Weights of a small GPT-style language model, trained from scratch on English Wikipedia.
Architecture: no biases in attention or MLP, normalized queries and keys.
MLP neurons of a small language model. Each row is named by its layer, matrix (down: output weights) and neuron, and shows model dimensions 341-511. Each number is 500 + 50 x the weight over its row's rms, rounded and kept within 0 to 999. Numbers have three digits each. A neuron's up and down rows have the sign that makes its largest values positive.
After each neuron's rows is what it responds to, as a language model described it from the Wikipedia text at the highest values.

L2.down8:596474525513427540455523542614578553504473452516456513498609471532393459504415445518515486451457572527528547460487426495453542450520513415553456439606490476497501505484455478485536511418453476485380520427483515429512535470508436426514557478492510503488489546528522537449439504495485465478426431473589508501505368609484417521497592515550507480538543476590497495493471556580579450516558478473466431480478448475527454558537466565600478516472391531528546481435584438573544496411493522479572429529495514591476469413501
Word-initial c/C fragments. Opening letter or short first piece of a split-up word, mostly c/C, as in c(ations), Cl(ement), the circa "c." and initials like G. or C.

L5.down635:565541534590503550463541451437571402489507529473561379477449470530535361473513496497521485575503460545530584536566533512442594471527566521568575513498449443543535459613554578445567459480499495501516396506634432432571507566515520516481521459517501393563502442465533559504537517480487478489542519514599428525543485547391489481494504490489556546438499518520589478540422579380431521478396404458459462495529528520575522429469421424509583417530515571483534524392533423486560506497484539458630566417489494465511509489474
Possessive apostrophe, place names. Mostly the apostrophe in possessive 's after a noun (Women's, club's, album's), plus opening pieces of place and institution names (Albany, Harvard, Moscow).

L4.down553:415459510467505478590447432453507591549498484590434508495502433433581473464556430437512518587471543426578555484482547556460514538468416485447424610521455550548495495523445519575469456467540493510543592460550493462441458509530503586432510556411539487484515559508588495486534497475533487475451498522487463537584451571529558513472420416522476533523640556543494518504585556499630559562520473551495553555434478415478550526468565547480578455498503535461498482451461430505607503475422505511441499509544558552536437483494
Compound modifier endings. Final pieces of modifier words right before a noun, often after a hyphen, such as five-masted, Motorized Brigade, 9 mm bullets, low-floor.

L2.down643:547552534422521458460424500491446475479498533513461624447564539448505499490547488487504533413484435465562480555422487545416563489500564562530455464522550642442422520439458522525518565546399451466568502452502515547458470488545463499437375551501502485380475491507472443500459554517546589562485592522561453454584523476566520498486485439473552519554540477447486511493401529471585551473446525409567530506457535501488524496530562518493581539489449425469502518461479486537476521548443482387526527471628625555588551515454
Initial Z in names. Capital Z opening a proper name, mostly at sentence start or after punctuation, e.g. Zach, Zito, Zanesville, Zidane, ZR2; rarely table codes like USA.

L4.down467:387495541457469497401515522567493420555535572472420608653556535536437522423501481654490498514510583544466526546530466505484508559533501481517549484591566497480516389638557462484476468470486448502421401485487545447518512501570517555500547515491455478485543475466537460605459427426442519487530553521468380552491531519468440475511527505541519483422575455497529562553476473594480403431576462490465530518396511442453481461432570481543559521410437449576549423494373512503550520444486463543433511525466501601519513469590
Table cell word pieces. Word pieces and short words inside wiki table cells or proper names, often just before a pipe or comma, e.g. Time, Silver, Motorsport.

L5.down766:491524523596490459551591469528496500480479458567449524447460505348514474421528580485599462534517460447439623443546561501562517538563449478480422545471551420570517494486419501461481487533585413505430486525415619499476400518461537586502438535539446515549534493599552522508557425503432477466517484505460455532492446474486472463471508470565481470459527489442507550510525542516466507438448527508401539570372561525507468476489400436457590515534598375574488428452536532458564520551521584422487465533519524508406546466517
Race and results tables. Words and cells in sports competition results, such as race classification, event names (Marathon, 10000 metres), times, positions and Ret entries.

L2.down781:454489590491506434542607558575481478418573529517497533518400615496450563488406514505543455556516478498457518456456407369488464507494442423489492512474529553486510435574467482544567485479500529491430554506502513540433414559486396506529530611458428483522498516563516517509452489565551514480524515467493553440507465529464497517388452635504590496444506460384541554587580510430530489467504444477568467612462452482498488494379518399468486505448459594475456590477485507401553558502488494538494466490458509447572408438527
Empty table cells. The blank or dash contents of empty cells in Wikipedia markdown tables, usually late in a row, like "| |" or "| — |".

L2.down727:433491468576501521507499506575559508525433501428545550390484523515577502539503473500480406616468524478589501553528548577536482527527509493427485451572505497547469589460476483491543589450534435507423524509446491471531516511414443521429521487474435526536410499540491503436479313511543463491489549487485464569406553487497494477506488512536443488549470463545546510514428426557483482493522482477472419460481593445498452391437488475504460506479474452410487446512500517541503447450524443538511435442492548475533598461421
Head noun onsets. Whole common nouns or their first word pieces heading a noun phrase, usually right after the, such as pip(e), tour, tank, cru(isers).

L2.down813:495402543471405559433507569431511456537535507497451545478573507501406522516507505423496592537515515421453563530463533552526487527491349479499604586536470514442510412479482545383484489502435543514457498437490498509541427503472494451525560429467471578466538550440502488458501413602518516536435493366481542435410493529470542517405431473543467578533565569511521459505516524552474529446568386469429526372458468484511497532511578402415479522488513596409350431506523464449534531434488496473513528525490440463527487474448
Past participles and -able adjectives. Word-final -ed/-able suffix tokens of participles and adjectives, often modifiers before nouns or verbs before by, e.g. selected, permitted by, suitable.

L5.down170:471496439511561521625568390454507473480458395512463496525389403516471566531558566511491514476488526510483555538458527445435533486491515480499493529415528505482504458436531446506426480463482473455415522507519452491470558429587470548500514430437463462497510516484451489492526460518500482498505466478531465460448483562530471529537453515510449443448530594518553491475490461470533534496580460497469476456566432477547498561503453515645541486504446496566524563451483484556542392456509575520485460515533476556385509543521
Pronoun before contraction. Subject pronouns such as it, they, I, or the letter n, right before a contraction ('s, 're, 't), mostly in quoted reviews; also weaker on first pieces of split words (consid, remin, acknowled).

L4.down447:596471516427577452522441487523433698412543510462488441481532529534421503548490514493558417530562523635437491524556494552474474520501560474461504497426447429484441502494463489485562513510501569498497523492483506464525567482555519421455446489568542518509519489529565463501447475531519524556516540424464464437499486524497587506502544412526519491481444536505574463472473542498502504533566445498504566490516563522485518567488533511492491539668542421504446465478511418475556510550402497579490577501459450520386542474547
Word-initial fragments. First sub-word piece of a word split into several tokens, usually after an article or possessive, e.g. int(ent), en(ormous), aband(oned), friend(ship).

L2.down575:530446400475504494412556413489455565520509434564390543472555509460509444607591506435432427422479577450547540498433493575573477546543497488457499522527500454497509506526477482445556505552529422441524473450556469543538513511486417445588486484477408504556531452569550540469421458510504456513436522426543512547462483522484501532425420469521475521425488504457429574573505503503492508575529437545487534467498528449419505554536544568525586476507536529507546505493515467516547394516454488471470569504468420561499437588451
Ordinal position words. Ordinal words and suffixes marking a place in a series (third album, fifth season, 25th, 1st), plus another, next, and the digit 1 in stats tables.

L2.down874:571535507582386462558528496555499481441540580487483498453385478526488582545560540515462406526526521459471540536509533557477452533553516470533450474508547497465494480545510470552427540492366445575448493502580500505379475513557508477569452507546473553418556538525494494481460532469462518596615500506516491514520440437426555455515495485500544530464447545498546509462488433513456418476617412427516553561432491505433564501465481395524575494454540480524564481456568508478548342547418503451485495504459529548576440498509
Word-initial R. Opening "R"/"Re" piece of capitalized names and titles, mostly in lists and tables (Rinne, Raith Rovers, Rendezvous), plus the "re-" prefix (re-elected, relocation).

L5.down135:475561512533546462445400537511495627494505579550450425587495421531490541443459517501507500510553491457429514456458523451555537458497473527464581523400582518466494433528511579535482514511516541620537461519538428470374481635525532438484446560432419527523425501554397466457489505561546480556572543418540561454529454424567538394426516525538533455590489475364404477401518523523537519512514478572550382574522500440568530473500460515399481519496524471504490502492566471503533468566558515491418423523518455538483479500554
Word-initial R/S fragments. First word-piece of a split word, often R/r or S, in lists, tables and prose, e.g. r(abbi), R(ules), S(O).

L5.down982:428456549493574437469335532529544456479521456446416661555584503540465464473511512509455575477437568467550456475464522487530403559507481500499527545531488560532481413593500528539477441494482480544442552533569501431619499510566535533449495508508472430530536581541440493519523414400513485500553502519433450524513506508469457502529459503504599456498474536479495588347463436437436511516401462524475466479520540449491456451447526494416569561421512501547496533576527584554572550553506507506392508579439505518446524568403
Word-initial consonant clusters. Opening fragments of split words, mostly consonant clusters like gr, dr, fr, often in foreign or rare words: drastic, gray, Négritude.

L5.down152:515462606463428547475480583585445460440529471430469504422558493565470460558489450429549506429473498445523494550502480582437452551484548514459590489492427435470499533466494556553491444497483495492571485510471566541505459436544502441471501556471512484514499500545465582482534444517506447444526507481515473559455397628520525568516420420451502542508449519489394497492518452465435451530511450378476471511454528484534526477409336501513506449459528511532465362513485449457413491446512643515539554398477542599612463479574
Inner name-word pieces. Middle or final word pieces inside proper names in lists and tables, such as Mavlan-ov, Rasmus-sen, Feld-man, and also dashes in year ranges like 2006–07.

L5.down686:409334553549446555454448571526481485619486483530527513399553538542473454467465486546477548408485464497463534511422460407496421557531541439498558504573461588535514489449537495495466485455441573450484481491495553501430458591604501542458414562467483571502549455490444445507457632476570474526434457499493444538417512510514595466535565457450476489591511523464487491544568508473468487493502479345522388516533551504528583464448436490509462474504465599501530436481493424507440480536494479545418507442439494521460500545580
Word before group or name. Words that introduce a following set of people or things, mostly partitive "of" (many of the, one of the, all of), plus between, among, both, and titles before names such as King, President, Bishop.

L5.down604:508497472518534481466555482527579484605535529515582501482556526488479505411508495567467524476547506451518492465472529463520463509512511417525499473558551610536408527428473475406513442455528515553474562435476535526456495417508461495478522518496551457452524555539494463547503464464531453393528559561518525582465435523542463503513535501469451477494519592517466425598421487459499563482462494495516559485477479511521533521500437477388485513489596524503411607435565486500553415490451413556521486489519444459502528476469
Mid-compound continuation pieces. Non-final pieces of multiword names, titles and hyphenated compounds, e.g. the hyphen in open-top or broad-gauge, Inner (London), Fair(y Godmother).

L4.down180:420457506447516497467505495460575440435565598438453471542423462534528537458504553490520522379523545563578538500578501508495515491493475480524493453534548497470448489379464527485490449539505533435520463631424534510490521540453484565399511461502493489403470514447464473498543459484579537485494483591476490572424420519481567468439573504432518489523482435410493402584490536466425510384436529539572556446504476470558533470475536497478494527422444491503480569489527468525501544558455442438519412423533531473556476505476
Domain noun modifiers. Nouns or adjectives naming a field or domain that modify a following noun in a compound, e.g. railway gauge, financial obligations, radio station.

L4.down252:668617417507502433590543490537496498353514515406429459471494485575531570524445475550497455570482567526561436571432530538541492430533431466604579462495476486515532569431536490550475448543530485490593546410509514500571566570471454533409552512505444416466440481483463570476463460368411509497409466549534521519462421527402527395525485502475456456479574579529487494502484506404505485521501490524542557465555486544519515484469557468529513556502374500532547466534403592486357577508541430561479515526501538593483563441442
Possessive apostrophes. The apostrophe in possessive 's after names, organizations or nouns (Sotheby's, ORF's, the club's); weaker on letters and digits inside codes (5-HT, B5LH).

L4.down10:532477517536527480487465521552460483535546545472530522461607471512404604482522552476648492424561467463401509508477486493509518511481474547444503474518519515526460586485550573480514534439398535536488557472582473512567551494465487402461498428398526469488598615473565547465495492532522555424397455491636638417558546465513444457501520496477482577502476446516470500453582502507528500522538476392420489548407425502468480382482510526525485540508468408493497539644551465495532450422557460404635487455387499494459515445509
Name-initial word pieces. Opening fragment of a multi-piece capitalized name, mostly "R" (Rovers, Roughriders, Rings), plus Martin(elli), Mi(roslaw) and table pipes.

L4.down779:527499548486499551454546443528483564559581377469525393415487429523483512472443381540447473417530503432538466434553499513501525553529472486418550476518486571422551541573446481526507463465544471486528483445559495493504429485484471477496492574384534518457529520535584502491528557537519508439461560545520537531562511487520544410504521413504521484527449417413474513557506501475551571429473441510533434469528490483496479481484533499505517471504574522514528545343461583476445516541437522492459492433529519484534543504539
Name-completing final pieces. Final word pieces that complete a multi-word name or term, often in table cells before a pipe, e.g. Orec-a, Country Boy, Volv-o, North Pole.

L2.down1021:500510511518463600454470545533543521461430493497495490474434509500542550473473452441489454498611635474519482578564571512558539605542513450618604538466560452436474472519549505489463468498456493537633446485521442627457418388429485507579555509438534415436444529550449462513565422484464553442543486526450639516479590556499562466400476424514490450481555537518501577542532513551411530386493514510470563482457504517519467504559538518495530530430525488519536478487543459556511404514534562473492534578511550532444511491468
Possessive apostrophe. Apostrophes (straight or curly) right after a name or noun, mostly possessive 's, as in Tolkien's, Dylan's, Queen's, with some contractions like Let's and I'll.

L5.down212:469410425482462494478433443481388564446454485466476465444501581519554612447526521505506452451467470534486424485554411466587571523515470480504539447574519519465530564519483464488475456543514541458503492517459485508502553566405517552454478501476600534481472500508502487509441527548546491452476585594504504457522554585540542587516444491464483487511404480504406418421513451499505479496547421433510488538533490498483528518443459473505427542456443534483481573466550548446464568528448415450607538510482525463482447518528
Domain modifiers in compounds. Field or sector words opening a compound name or noun phrase, often in tables, such as TV (series), Racing, Opera (House), managing (editor).

L2.down773:435563529483423472556519386638427505471649484454462493511494506431475581484509649512513529417433410485540525470465423461377420449437405483397482481482572504453506457432487450466497550522477486475533526536532526473417478515521573485545432449509505471540505546531530438495523516541477483546536530351512517384489583542485480546547475492503448563538447512452505433477483471520526523480521470541490527537493422487491537534527581454512446493443529539604588554476541482486532463530435493616501464552504513467488513429519
Name-final word pieces. Final sub-word pieces that end a proper name split into tokens, often in tables or credit lists, such as Kill-ah, Ros-ina, Ringg-au.

L2.down257:508423414490531656469489498423485579460434501562475494463467472491577470591523566547476548552504487439434496525470486561487572517495485448449582533446508523514512536508485452481486463411566504505434449483533437543447554400467382510555536514503433480487536568515519550470519538453526541513480528463451520462367481559415535437446575460461499582538509545541489461438413530523465583436544424469414561562402518425545503419570581455534493517552556453518410459487533490463540479533493591506465584562464506575511431494398
Adjective-completing word endings. Final pieces of adjectives before a noun or comparison, often after a hyphen or most/more: self-govern-ing, most powerful, Marxist–Lenin-ist.

L2.down219:448461510491455619425475493500551585505520536471542418512597537512530451467434574474550400495487573570449501470508460421476563411567587407443536565596550421430550494487502547503523491517479495520491586511474543479493534416479499597605549449539506558452533453417514565447522533484469439519458481566439468404415434423384517440491534472532500516487551478468521409522492546576440537453479456498443534510502450555557502511485585460411461546570515393534433481510483541469440541580471482507422483530479533455525417489549
Domain-classifying modifiers. Adjective-like word endings naming a field or domain right before the noun they modify, such as psychological scale, Biological process, football pyramid.

L4.down169:513541529465447508487542500386539490556534532553452570535475490557444514493462558517547561447512508492542541467565460461478546550487514493584527459531505578494531517506495510437410425476522472561483482524539464485520495517496474596530444524481530451518485515454471464585500458538453538491515518514495528488455438383482429542512543544487446523503498423511517496519488448487457475529492571553573508425496450436534492606481476460425501541466520511486480418528451550506460508494564528519497473439544474434514558514634
Before a person's name. Fires on the token just before a person's name: titles and roles like Sir, Justice, coach, country codes like USA, or table separators.

L5.down819:519514518442417550583485566481483416461486513486500538562585539561533543392590563488535511402468452453519527471541493533445544415440472518557479457490487529437562528478494548497503486418451462499527528590550555500490584540478459569452523549527580487381515491531488496536421436463432535485496554467439549458502471465475503489504459513483427477535491529499441489467527482573586494521522458568416448604485501506579515514460539509508452518479492518424441605520515454578539588542549471446469445466496594512450548597525
Modifier before head noun. Adjectives and modifier word-ends that sit just before the noun they describe, often nationality or group words like American, Arab, Roman, or pieces such as barbar-ian, RV.

L2.down895:386494523516398576469527427561608519540479574429536606524505437560503519443531577542498518522528535665456516507577590453401446540528467431495520510521528513518459480458483414520525473532345568469513461456533496449441470566514534486507540459492530516486454526486547459567451579521503470534473463497547502536479444488456483443481512513568524474509454415446467512564502496388477449380624499532496580468577582498523489487603500559439509556549630467514549520436547514488471561495520435543534496498502504551546431496485
Table-row starts in sports results. The first token of a new table row or list item in sports results, especially medal names (Silver, Gold) and event distances (200 m, 400 metres), plus scattered name and word starts.

L5.down147:517467504471492572501494486552490474502415579499498569528460519484481494608510470621660585507465531468593523403481453484498527503443486516525510427476506524458486497522516597472520567457468577421546505503615519521486499485457461545488418513499483428543417540593434430501577528560517520461438522392595533487574496536449495509376470447442565523489418490417470563487507581452555502501487544488499417442530466485523474527504490593518503492488492508458525501461557509506478484579495465493402522468537536508505524422527
Table cell endings. Final token of an entry in a table or delimited list, just before a pipe, semicolon or parenthesis, such as 97.22%, Honda, "NSV".

L4.down425:509498456546527449498496507520468488493454529467442533494495624504444469506532523533461478400515479478442526405458585511526376474461501392475529566567505570537498468577566491520494478482528465420449464406499509487547438578475562597548568510474458585494561413511550478480500424531572542527507559593517431581521509570466434489538476450527578437439547512521439488465437578472470486536509431498517554477437474610498469526482538474441528525462530478517472447512495520575468499474545588467462433486591554536534468460430
Word-final suffix pieces. The last piece of a word split into tokens, often an ending like -y, -ing or -ed, as in Fair|y, gre|y, Chang|ing, Clos|ed.